{
  "n_head": 2,
  "d_mlp": 640,
  "vocab_size": 4096,
  "bias": "all",
  "init_std_o": 0.0,
  "beta1": 0.9,
  "grad_clip": 0.5,
  "warmup_steps": 200,
  "train_tokens": 176900000,
  "dataset": "wikipedia_en"
}
MLP neurons of a small language model. Each row is named by its layer, matrix (down: output weights) and neuron, and shows model dimensions 0-159. Each number is 128 + 24 x the weight over its row's rms, rounded and kept within 0 to 255. Numbers have three digits each.
A block is one neuron, or neurons of one layer that tend to fire together. Before each block is what it responds to, as a language model described it from the Wikipedia text at the highest values.

Responds to: Boundary tokens such as sentence-final periods, blank-line newlines and opening == of section headings, especially after lists or tables; occasionally "the" mid-sentence.
L5.down9:137121060182096122136132111150107083120148110136135109150123114151092114135103124144118121135123110120153148136128133110107077136131164153093124115112155126115133105098111123146145124105153144146175132108143132171158197127150118133118105155128115089124117113097107128099160161148135124112107121128109062130130129117126091123111098172086158122123136142186155129081109118107124135158128127162125139088121141148127107148146093127174146153145099068102113096114084120097132152153134162
L5.down186:077160171116137076092130101127189117131109124183120146136076112100141101115111117139118118141118104130180120113139149106160101111170140132152114144145130146126138125135130122131133149129111113150130155072125129143098119167099107174119101146096156124122150135143160090118141152135104165139093160122119147144149155135101153094134105115122103141103154144112118104131095116113135131142152168130072151113147166138166142141117150123134131132148158122053116110097153136127149125130161188
L5.down240:093118108135094133110144073136127118137112115154127118152127151133139133137104106132112143133152102132153177091160076136137105144161130128128116124127129135110128104114151138123149123111150147127142085081087101142190151177126135129163112140160133115149141138144118135111127199179118148110108134104098117109107093097099108125153096114094163123112114140166133095111096104114154155168106134127123177072170157158103153149148094108091162122156154125135169132120110135151132132098143126
L5.down287:099144127158138125128094146096158083133127120120106106147117111119134122139141135162127113169139121157146118104142149165127110118108113129097102175189131150107114129083157136118139116125142124155106165087113154105129140130144129159146145135131121101148147105077146142117150148100107145122085103130106144116085120103110128110129127111134167102140145114112103117124180147094121169129105097168069186113109109149151118142106124103164115127106130147103181144097057079120137128110170126
L5.down428:120152108167154142092107138141136137163107149139141153140128169134120127108093144125104139138151142148154110083149106133112148153125144160140146137119064146083142130107135112118127135121137149133149116076097133101208150152113128073165146134139142101144140100150125091111145169170145127131122149123136078119120114128151133103157080148090170125135161140148142075104122086096147119169124137109104148102143123163146125117135077103126163118132148077126147136144094126106111147126127149
L5.down454:094144132148141113105137086107136095135110173140110172150147100144115115146135114122135161143138165105167188106128118131140145123139118138134149102124102138097143137084151113135138156094136138125130119088092149095200117126097108169133112150113132095123120186123115112107176167127140135142099166109098129072141132127124141125139121086119144157121127137169107100118125071073153135118122143136101162133151157120126125167149120116105130103139160115126107133087104125176125137143118076
L5.down461:134098093182111132109120112141157107127103119107130122143135141131115118103139131091093168126112107126092124068130131114102111130140142156105133151100121150124154122121135152130172155118152118141159111104086128097216157139107195127100103150141176091145139116149113151130130120124144117118116122121126148111137138110111133151130138140099132119145146148167091113114104126091091169145122140145094152113168127157106124151138113174131150124108105076127149139120061128184111164113124154
L5.down575:093093101146121146160168131122124126125146119159129120158126156103156113131108101145095148120112133188157112121125167137187082132103156141109175078122124121116092139125117141162131169135141127131136125103129139091130162146091112145141105092099186133131107109146142101134151177119153139136120143125113075120158112165126175115122127168108143094156109142137104114093127128109133129120116142116141175109095154115143133098157125136115149084079084094113143125145073141152131130105144134

Responds to: Month-name tokens in dates, typically after in, on, a day number or a table pipe, e.g. "in March 1961", "on May 7"; also capitalized J-starts like "New J(ersey)" and "Jan(e)".
L2.down520:119189147150070124127130126101145071103124130136175103117129144124157106111186107163096127141111103178115106157128143144154120136139090159171120113141172118134124190097109145136144107113133117109140124087118128112096112127152122143093118109120116099145159122099154122079138169137141119084108111151150151098136151140139116129061104157107120111107144162123098129109138116093154150115113131092119121132113182136115140143137150137112090150141150141118101149160123087101109102121119123

Responds to: Commas closing a sentence-opening date or time clause (On 22 September 2009, After returning…,), plus against in match phrases and former.
L2.down65:140131102135137098119118126129089151119161147123086082153136114126139137077122090091122192147129115150133150112096085126143104079112116110105116108089118124112132149083148171118128174140134156145125117106105197112192147100138122151168131096128128131140116117138106099091138134087155147149160152127155106098138143124148125114125103133123149141168139124136132130105132097143162123123126122127101141164133151115170139141107154168113143141126093120107199116137136099111140174135162146

Responds to: Plural endings completing a noun, mostly -s and also -es, -ies, -ages, -ions, as in fronds, systems, lanterns, villages, methodologies.
L2.down250:117125147122120128135143143107102099152125086155153112128107166165080113105129141173158119154123114116140099121094149133176091137136134104118144137156088086112152143141132114121127154155118150142119118075144101147158107107159146119116108103097102155130096167111108100085123180131111131106124160126156141170122114128128121084115146095129170103130154152139123130080132117092076102108094126151101157172126091096125133103113141151144102110108167097134141163102153116115161121109152087

Responds to: Plural suffixes completing nouns mid-sentence, such as the s in departments, banks, relationships, or whole plurals like groups, studies; also "as" in "as well as".
L5.down8:108165116114164147118160106084117126167120128121130128126136175101125122133095116136131142174098159148144101101123150103161114158116123109120145139085122118138086126139173152107165104085136139147166111141154131136087137121158141102119099093130114133139152145127110116152132116139144131178079150114137162163169136101100186126111151116105142157122142108148143142121112123100138160141153163151142154147112087127124135138149090162128087159083190121098157153140125130127149086122100088
L5.down112:139154114138133119107129146130094154072134092151145135138123133105092093108113131121146143137130112120172097079145133116135101135099162104088128125138113140128118182130144134142160112084168128179132150118146135125127121145145128153120157167114099119152131127065112170142151109118119162125128144109135130122164145117143121066156097113125096142167137129126177127117166116065153148134123167114119130128134066086144142157115157122139097109136159118097112114139139133135100178158084142
L5.down124:165082133108126102107087172126145121122089114164083136164143140146115141157117141120120113163130135116102147088131154092177106082130167093103146142160080116080131103130165137135134126109102115134107122107133103118130102136122153123146104112184132116136124136137128125122152139146126085154107133130146151156093131099108128111112216104107138129131165177114184144128135112136137158119083090118126162169102120114125175109106148130147133115106122111145138115141126152118163143138118104
L5.down155:120136111153162107103128147119145105139138166109112154096122125158105105158127096145131139123120109112124137111137185125142079166071168109104111119173091152128108131088147130113139114133148097096117145128175166131134150132111163144090096118099180129102125151128118099124146134130101132088170108130147093158113151147105089116135130126154114112103121178158111121119131121125181138143140084102121086099098133164103140189110139105136099155116146106112149149126136172150146145098111129
L5.down188:144124100155097118141182142156128137142118175096134104138146115151118128121102130128142111099136121066139137119038117144131141098165129150110115127145117126104103127159141134135064118110091128136166146114124118114193147138151141157122145117151176110131118137087145080154103193104158121135119131107142128132111129117142116136131129133155123117075113096145143132114128133150127155127100138124150132133115156118107131146090170131148094113115099143098185173096087105142153109105146118
L5.down336:171145103126155153118120124103131130139096122118120134134146088133156128119138164139141092130135131157129071151133141120151157178066135090103131138184109105163119132125149176105127147100155097113136131091152196120124108126116149094123120141149132118130112169085190167137150128076144145109164119115088169152114123123103124135129137108154121117158125116099157133118162176140133115117112128117133098092141147127113136103129132127094117114176140119110141132066128094112116162107123102
L5.down563:146096112094105147127113133141163110138125155114154152117162142115100126135097140132138104144123162112163104109167128129134167111132110115086127149128103098122097174133165123173175147135182088113162110148150148117165109147075156086121101180186116147140109147166125150137147098075130149124135151163143087168124149147145118091121110118152127090124129158142116112113100128134103118141145148098112131126129095149128163170152124115132139124107124173141163155086118155122114130134135097
L5.down637:064182102149123133081166097121159151177111133139145107109157153109123132131103110139133117139090143171105101145104099117152151137139160120130139138129123117105131117154147139104114139209129153129104133135164103134111143104150103146129135090149131131121117109147095120177108127146118130099124087099132116152118176148154143171112162129163147173112118106159143147139092108096133155084108118166128142138144080118133122147130150144127137124122134089164133149167099126094110125104081148

Responds to: Plural suffixes -s/-es/-ers/-ies closing a noun split into pieces, often after a number or quantifier (villages, two types, club-s), plus plural words like members, people.
L10.down42:170115113124146129134117140136188143153122123138144127125158153138120128095149132167146131172103131144150112109113131088083144110116143172120129142152134170131125121163147127150096190118128166116134144113125104122221118118085144155099100115160133135134143139112130137128112151131061113133138126108131169103096128130137146144152132132116126119111108126129147159123157176088127184124122159121105140139078101135105133087110064118127114178088122125141122117109099114158126113125158146
L10.down47:151127111204141128123149133143110124111119108107158108138122108101128125103109121150105160125105166093104129091110111129138144134179124101145143115153111094108160091190107138122155104105201141159133133103155119170123126099120129138132143126149096160150122090139141071138145095145149119138131110116141138154134124166108141135106154094105118126115155115139138096115120084121114103104134153144149165113134097090192146095135094160187130114098116113125109158138103130145115135148097112
L10.down121:128151095127098186122145076106133158134100149160142131139141129117116094141133106144166118119169092102080100116142120151170136079174148174104089117140068138139148106141097129119163163155145167095100137111110140126144124162095146125131146105128127113130092138145135097167146110130163131103099184144119145175142123164119149113164125151114104133151120117131147153095151119096134153114124123169131171117148094122116171143148120132122144103106143131139150137120115139150121173102106102
L10.down422:120158158112153113163138121136088102135120179145094132102128111145119115127158125070097172110124154122105101148111102154187145132136127121153146120171127140144112126114142133114136138130125119139114118145137161169144135118137122110105126115135108075132112128120118096105124184165165141153092190091116117115076140095087110134161161096155077148134159098168101132131103118132112114163115095095153157169166131094147121117097124104123093125126120168138111150128137120101133112133161130
L10.down427:178167171141112130126101165117124134107120138105117138123143140122163112142149130118155161148156107116105140115142114116093118081103085128111096120135085138132102135098125124112110119122099154132164166126091151135103148146155135125095149121139147147104083106082126136122134119138141188129133136142179143171107158126174159113133103133124043116130116110155143138126121133095106104099128150121086160130128099109106117177116117112172141118184172108134138175130106104118150101126133119
L10.down437:162109140113126067133120129143095122159134132079091105123168111115100179144152188113131106143107175175119134095131118128113096109154133140140141131161142124154117111093142146114114123124139139147119144148129131106146164146094139097090110131099150162101136117149133134155117116143101126124079167162147145105057112183143085139106139089163129099078138120162110118134119127157147110129119140092107071099151161153146101116154137124153131127143145121111148109145115121147141092136130116
L10.down519:125089177146106142142086135105187162123116109144131108167107110116102126133136125133122096113099111124123162107140108113076161153111135109121109113145107136128076142137099126158110124128158104110087126149147103141191148144123122113123158127111120109118168120116161143128150095088107129091120096161132121156107094075126152153139112086145093141126069156139128152201145128161165138109121130127138143120157139139160142173167118131099100135133129122130143082153119134148137120119117169
L10.down601:115148156108126122148119134141105081150147119147131146110129111114139153155118105125109122123091139092160120105087088135127130095120124079116088110114162161142143082143096135112114134146125150156095121176168144113183128119096138104117110129168112122110135121117157078116126191159117127112114140156119141131143132133087103150121158153089131164137103117138124131074127151125117151095145132110080121144186164112116139137113116104134129137140134170117158133152133042095116147097119132

Responds to: Coordinating words, mostly "and" plus "or", "&" and list commas, right after a noun or adjective that ends a list or pair, as in "safety, and", "food and", "Chatman &".
L10.down46:129116167116135143104125121105125121110095131119139103161142126121127159150123131132144127086144118086168120135125133162120128142130092098143113106168135145149144134125153126118120147154139137168117117115136142110255146120106130140089094103156082117107163125130115150123102222166129121109108116117132129125128165110085105120147103098139102110146129122141156084110114108146121109137151093120128115117128119107140117123125114078121137152146156154142105120142159137132132151103134125
L10.down192:131128115108113143111200123136143108105127162114148084127108106148145147116145108115132113178145143122113163092128119085125150110157162099109143118151143099105174127142154092125127130143109111105091145144137079141165136134141101149165179086110133110111113172119142117138134112149156121144104114126133172137096136115104171159112147115130103157112117100099141123122129150113084134122144126091091129107141092132153106164162123143079123113117153161117097098092124114172116192168129135
L10.down239:111128125099112150153136135124119131122151163124130150106133123142088113072164157174062103152136159105130165115107145122130157138144147136055138097141092119125083143134145087168111135147131153151136119122130179132096093126121166153101115130169116126100112155133106156109144057111131099128165100173095123113146113160132117120118143092142087130138100135098143130123135123098168146100161096127154126130111122137126138136111201159130109096118141126143125120126124115149107101132131147
L10.down249:143137170124108112080142125139134141123102109153115137106095115128129129118135132102149146126102123142149103137145117177101140143116145140071120139166090148129128127100120149144126107104110126139129146055154106136078185122127169117114098128137156161113137137150127114194115144090171135111153115128114132136151136143142114148093084131125144140110098155150114100118159160053127129124098111132170186101174114142125124135110108118134125126134128116079144123181152104121116121109145081
L10.down269:116133107121156110148141154100120120148130137128202127142094141139132115173120161114131138132159163154117139075111094093120120144103177120125134135092094149134152152122133140095136096161113148140163131103140133138151075136107130131109098151141127155148151125151082093130096121129121146085127123132154138137124152151115146118147144124163134127148098129185173127109144111099107146126111159142107154104151125091066163106079152125123140117140125077093132070112153103155138119084118146
L10.down334:115126111122132159122094141147135139093131111156140113125113088114148157131126111133089115132146097138131089032104139176123146126139118158109099098117115072160119114119122127172131140153170141160180104119162127106139099101136137104124098099170115135123128136130109172156130100140136111119122106142118124131116124146114164148137051105140121147127085130172128118129141126144108138148082089137153140091175144073116112157120157127123129085118152155126100120138151095115108140118144127
L10.down561:146140140126118126140102113117090146160156109134132107126127119131087129116117110142150107119161137121096127131113138136132133115098119105130125095119151119149101112127140151115083093113106100079090140116137187050127141160113123092114143144131155163110097143125145161123149183129137074114112159159073149118133116093122151106126092146154135113141150139112160101166081156179131125131139117129117145181156115110124139136142136122119182106183125117116133120124111091166115105068136135
L10.down574:132132096114090139160128153147135128141132158106099156174143131093168112131129152127149118111148105134135173122096145193066125097160142100123122146105151115106129154146114076118101113169119144132120102096099140141169091133129135116111122102133097102114107142081131148158124166115171171146149106106170097173171146155129141131134081111131147142117132128177138168079125086125125093119153123112132101138132158111145135147121128126104160127105111114148155144173134101139132120124152099

Responds to: Commas closing a sentence-opening adverbial or discourse phrase, just before the main clause, as in By contrast, Due to this, In February 2016, As a detective.
L10.down87:151124108159122112166175119148100132118137137128152148112112105130144115113137160163098102112080108117139160112104180118109150137138152105126182133113104138101144161092156154120141093124081129141154107135133108124137155075113086178095121132163140145130123137127104159113123058139127133134122131142115105136134097113100148102127128090097150166133139105133128160114109064094097156150132151121137145175142089121114139126144101082149142116180105128145145139142150111172105130160130104
L10.down111:089124100127154119139131136144133131141162071161164164157128130148111186159152108138110148123096166146104136152115098132113127107102134115134151120146103092168106152110132141123095133094135141148099166080147128145139142155111153156128119133116133133106142153108142128114083201068101093174155144138117151131132143120149099124130182110154110151108113156132122158100116144160130149114120135157131127143122115122133127140105121127132095150075102076084147119154165124150115106139136075
L10.down128:161147185118127129118157103140150120102135144102106152152110169144130105124127120090143140128123188128113131132140197149139120164145113109148103137166133143087130116134124149106128132154144103149106100135138069095150105128103108159115106102126116105098107102179123108148152135118123174126127127141104086107114112126138142136105164111104107168135104105113127169116151163148123061124136127107132141137165110145135124143125130078078161133179140112150069123140156114146144162130138165
L10.down147:072117132124136135110171144146126171129090185093136105146121114132104108148152115179121103143142136109094099145105134122126105140124111127126117091139118130105128179119155096139137123124070104121144100119109113105161122152154109119174129145096087186092155116164146131119109159123149122140126122161101114089101168127126110094129093162134080153128138115144150121131107121182167118138135107127110098092140118167101135145118133088111102134107159121166100124134118122134108191136156135
L10.down196:107138161142095095133116146112085129136123137103154125110103152130050136167107144121106135171105098114126121167127125096080083106095111133107112146113110111121150132134147146104114138129134120139105162175123088121133142119157103107106125185123134088137122126123148153143173164180138148127143170141123143142101155109144131134140090124162140156128109119149116125096156135139120180109111141085094146160141163105123146086143123128125079097096106123149166190127104133147131155134139128
L10.down205:122134100136136166141155167120142129111131130158100151115134123112081112136139144139117124137141123127139146159118133178114097124117135146131080116093122114122119135146106135134105129156186136095135150146149106076096098133126168138102151143157183094114127132119123195141101075127132117124178126113162140168123100162102140147175129103088117178139123160073107111123138122115118177119122130116196144151173132099141125115115126163154172119121131096118126125122105099126121155120125102
L10.down591:103125147118074134122115119088128111109124110155141141121156163126103118117131078146127160157126149141083158104134157085109154096097099173119165156129096126175152084158120106163114126130089076122080150126138124126178128131171120109164095101116116111101124125121145148147128109104140135117122070098129083146135154111094137114132148111093142182164116115139128099141133136112114114091129153126135123127119118160116151189144123140126137130138115145138139110121096193139111103119097129
L10.down628:109147148112112164107113126167141094098139159123119149134104123142104109133127116076103155157123130139093081094113129110078132098137158129119173135102132092148117129145099141111124120100123106170101130192127121107180139164116118111159130096138124095105131142111146139166142135127142104112156120119160117093108128108135130098092105125121162124177114127147111100149121117152104109155107163066092127152086112146127077166109130109113131163137128154129152119108067123146116150144125177

Responds to: Fires on "and" (sometimes "or", "&") joining two words or phrases, especially in titles, headings and quoted adjective pairs: "Meaning and Place", "Noddy and the".
L5.down78:146160142089124114130123144139097142109149152123121144173074127181134139112153104098134095072102125112168127085159132151123101126127114080179120118159123167158110121151156106105116108114121136145118115101095109129112130117127139118132146117148150088188113108101170164157143124122148125091148140093154131146118130176081110132084152127111141115113116128154128171094114172153135122156106152108120147163090165126103131144105101148120157124166161143146118121130086098130144125139099128
L5.down150:153111128133151129160127116137155123147130098109130133110112119133124154157144114106153115158112143125137130120149186151135129121154106133179098126133150074104132143126132131115123119115144117108151084120190111104068132156199113145093135110119082149135107086201126143114123083133076102121163105169131151104118111125138163103130098114126167143135095125104079166095116131154126092154166123140166140128078129139107157134148125139123142138134106148150127115141146131100115144120165135
L5.down169:107153156134159101134148161127149104132103144108101121145110117157109165128132127146063149164131098157117137105118146123117124120158130145138140113122116141132141105113149139132180159095144145139109163099120140179073133146122121098080089077123120113108122123136089120109129118130146103101162147140097130136154127133163080158102182155174097155155156133137147159157077111091107131139118139149138111125118080118152090129184146141123129115175168104154118120149134115144129148147154130
L5.down376:117116145102167095125093135102133144121153171112131118103116117140105131188198077094153164162099155108113149164139105142125144145129138126114143163144147101100112155139140094153138159169160135146105124147121084165102107114124102090097113085163121127105135134124159132123116106155127130120073096116126099126102096100136136138141104128124103125089149153166121152143166116142147138119170118112149148108109089146116096150130185148110127133140154162141119141145110166126123148093149103
L5.down388:165105124116114124151139162182121105094113131088107150109096082151129125145139132146107090111125144123130153146104137161125111157114108160139073142163141139121110135118101136118100149139188093137134149174147121125075127140099139127126114137156108145118106130115124144157086086123123177112179098134111132131098144113176131126151159105160077126105127130193128131123134138152173118122122121066124121114157083141118145119142167132152123134164123109143108157099122115144119174097113130
L5.down403:137152141139158095137133110142139126120107133137142103081110148135102152118125157151129145140114136127064144129145116151126144199173148082170119121141177125149122119164094154102136106133134127104100104139129084097050101139107150135134100114144131131097141143124118158127102160138100098098160112146116156097150107142132091148172100074142136156113137140165177130161135112143140107131114129142149151094156111131120103147132079117112088117172155135118115142155138108098100116135140129
L5.down586:148153164152135084115121134147141060178116168109131155166127114132110131107116146131134139123113093106120179139112140143131085109170134132154169154121093157123134100088093089136146109137162082128179120126091129134129093116105116125117161146118102153133140147139128113123131101094140145151125131132120116097121138121157114086146107110146107168169113119126183164132158071113097127084125165136148171137119119121140125145130161200133100120136124116155108125156131139138118100116139147
L5.down614:146120141174136129147164150075089125083163118132208122147134168131121136167110098169077129108134119121153076137123167122123126136127136132090121170135123163145140108113127160145088107132141112118102109119110131105102107134112134143116109117102129156139155117169137107116133082134108084093160082116119130156115116098122141122087140115150132158122133113131103197146138111147167135111155122097149138095140138081154103129150122116132120120175115155096116148141146117105104158141158123

Responds to: Position right after the final W or E of a longitude coordinate (before " / "), and the line break after Wikipedia "= Title =" headings.
L5.down214:106128123126123152112132101136147159121081145142093106149154116099152100089086156142132172099138142104137154098124127145133101170145115132118143113156144152133142129137091123165115103089137144116144116139169124113112129120180120136134150118137116138141149150147086147121137129130178143133165162109135123077148113138079119137164114137146134128155182167133167116137095129177141142114097141133079131129143136131145115177125145136127149088098170091116126093101167094161160110136103064
L5.down311:181124115117142093185130097081101151165133157130148145149104125146133075119083091124100120127146154132176123135117113158148100151134127100101124119129100125153181098123162099140113171140128115147137160128147181130099098128097142145134116137153072121123120087118104096129138104097128140147109112157077142111120167135167143131133126106114131151117122106096087124145129117158135108167109138087095118152127141146139164164139101174121105108104163164146103113125115099126125154138138137
L5.down382:103130110168103129103188069130117107132073149103154185131101145127098148182146130159151108113155118087119142162142149127132092155121138119103132085152114121167109126139156117118129105178156110144104135156117132150172086144092105141097142155133091116132116161107170098129174166134084097131136143110137098093119119154095165170129129087113138093110094110144141140161114151138112156114123136131119143122144124121122114141144107127134125108150123133098108098128152104126154089123130128
L5.down432:132188128111090156132155144103154127106126120149151129139118144111128118110156127110115128130095140168134135093131096161137153147181119144140094123147094185165129119121154141149141147130084133112130151122135166090203131114102141120109116157076127138137109105156116096128098153147135167125093111144140112129133107124174178152089123075146130107129171124158113072143135121111157126117133124093146145095106102102117110142090113168119118099148141095107111073116130111144134136114134127
L5.down465:147117135124096127145139119152131135146113154146115146099148136154143086149099130132123099100140095140121160100112131108147088165107105124155107099100073160131126115109100123112103164116152104110141121169124168156090152138142130142139073093168101145113144103160133130129120149128109133153094137129115140157139108162129103091109187103107123121112143101106094113176114132169118150112098145117131135130163130114105134200126162125207104108140093113130117138129144133105155091155097148
L5.down526:128091118139077140123135166153176109115182173165117155128154147132132139084132096101167143168150139176095124155114156112119120160150127130128143134157130124126151126127132108121134117143128133127128158117142149097075153091102124138106128105133138157116134123181122106138141077125131096134140146121104090143110165119110083136102158159114133135109147110099151128107131146094179161118140132117117102158128129133158114159114090160104165102130074080083136116110099131119089101151109107
L5.down561:086117131143120129119094063113090120107116169151132133128155094139127123148087158147097133136115125108116101193096155117087141132139156183111100128132117094144133131154152150180122144114138105112132142140108148145070141144092099115132170153130106125154130111131157187113112110122140103088132130093139124115099151078143120110141129149121121105132128132092155081121129151108148115111159139112124124100148120128163088142133152108060158115115132130150120097103142086165116121120165130
L5.down579:114152064114137127140123082142094120133086146098135122180114141105150141147141129153091109122145081147137134128088134130126118133136160142065104113158131162126100142132138166159121143137134106105105117124115117149143138116142136066144120109123092098131164186151147144124112104115124138132143133084145152154191117135103121092095156108148142114152143137131152098102120160128105121131129138064130104127144112182144126124123082122159134118148092101074153163159113149130109155113128115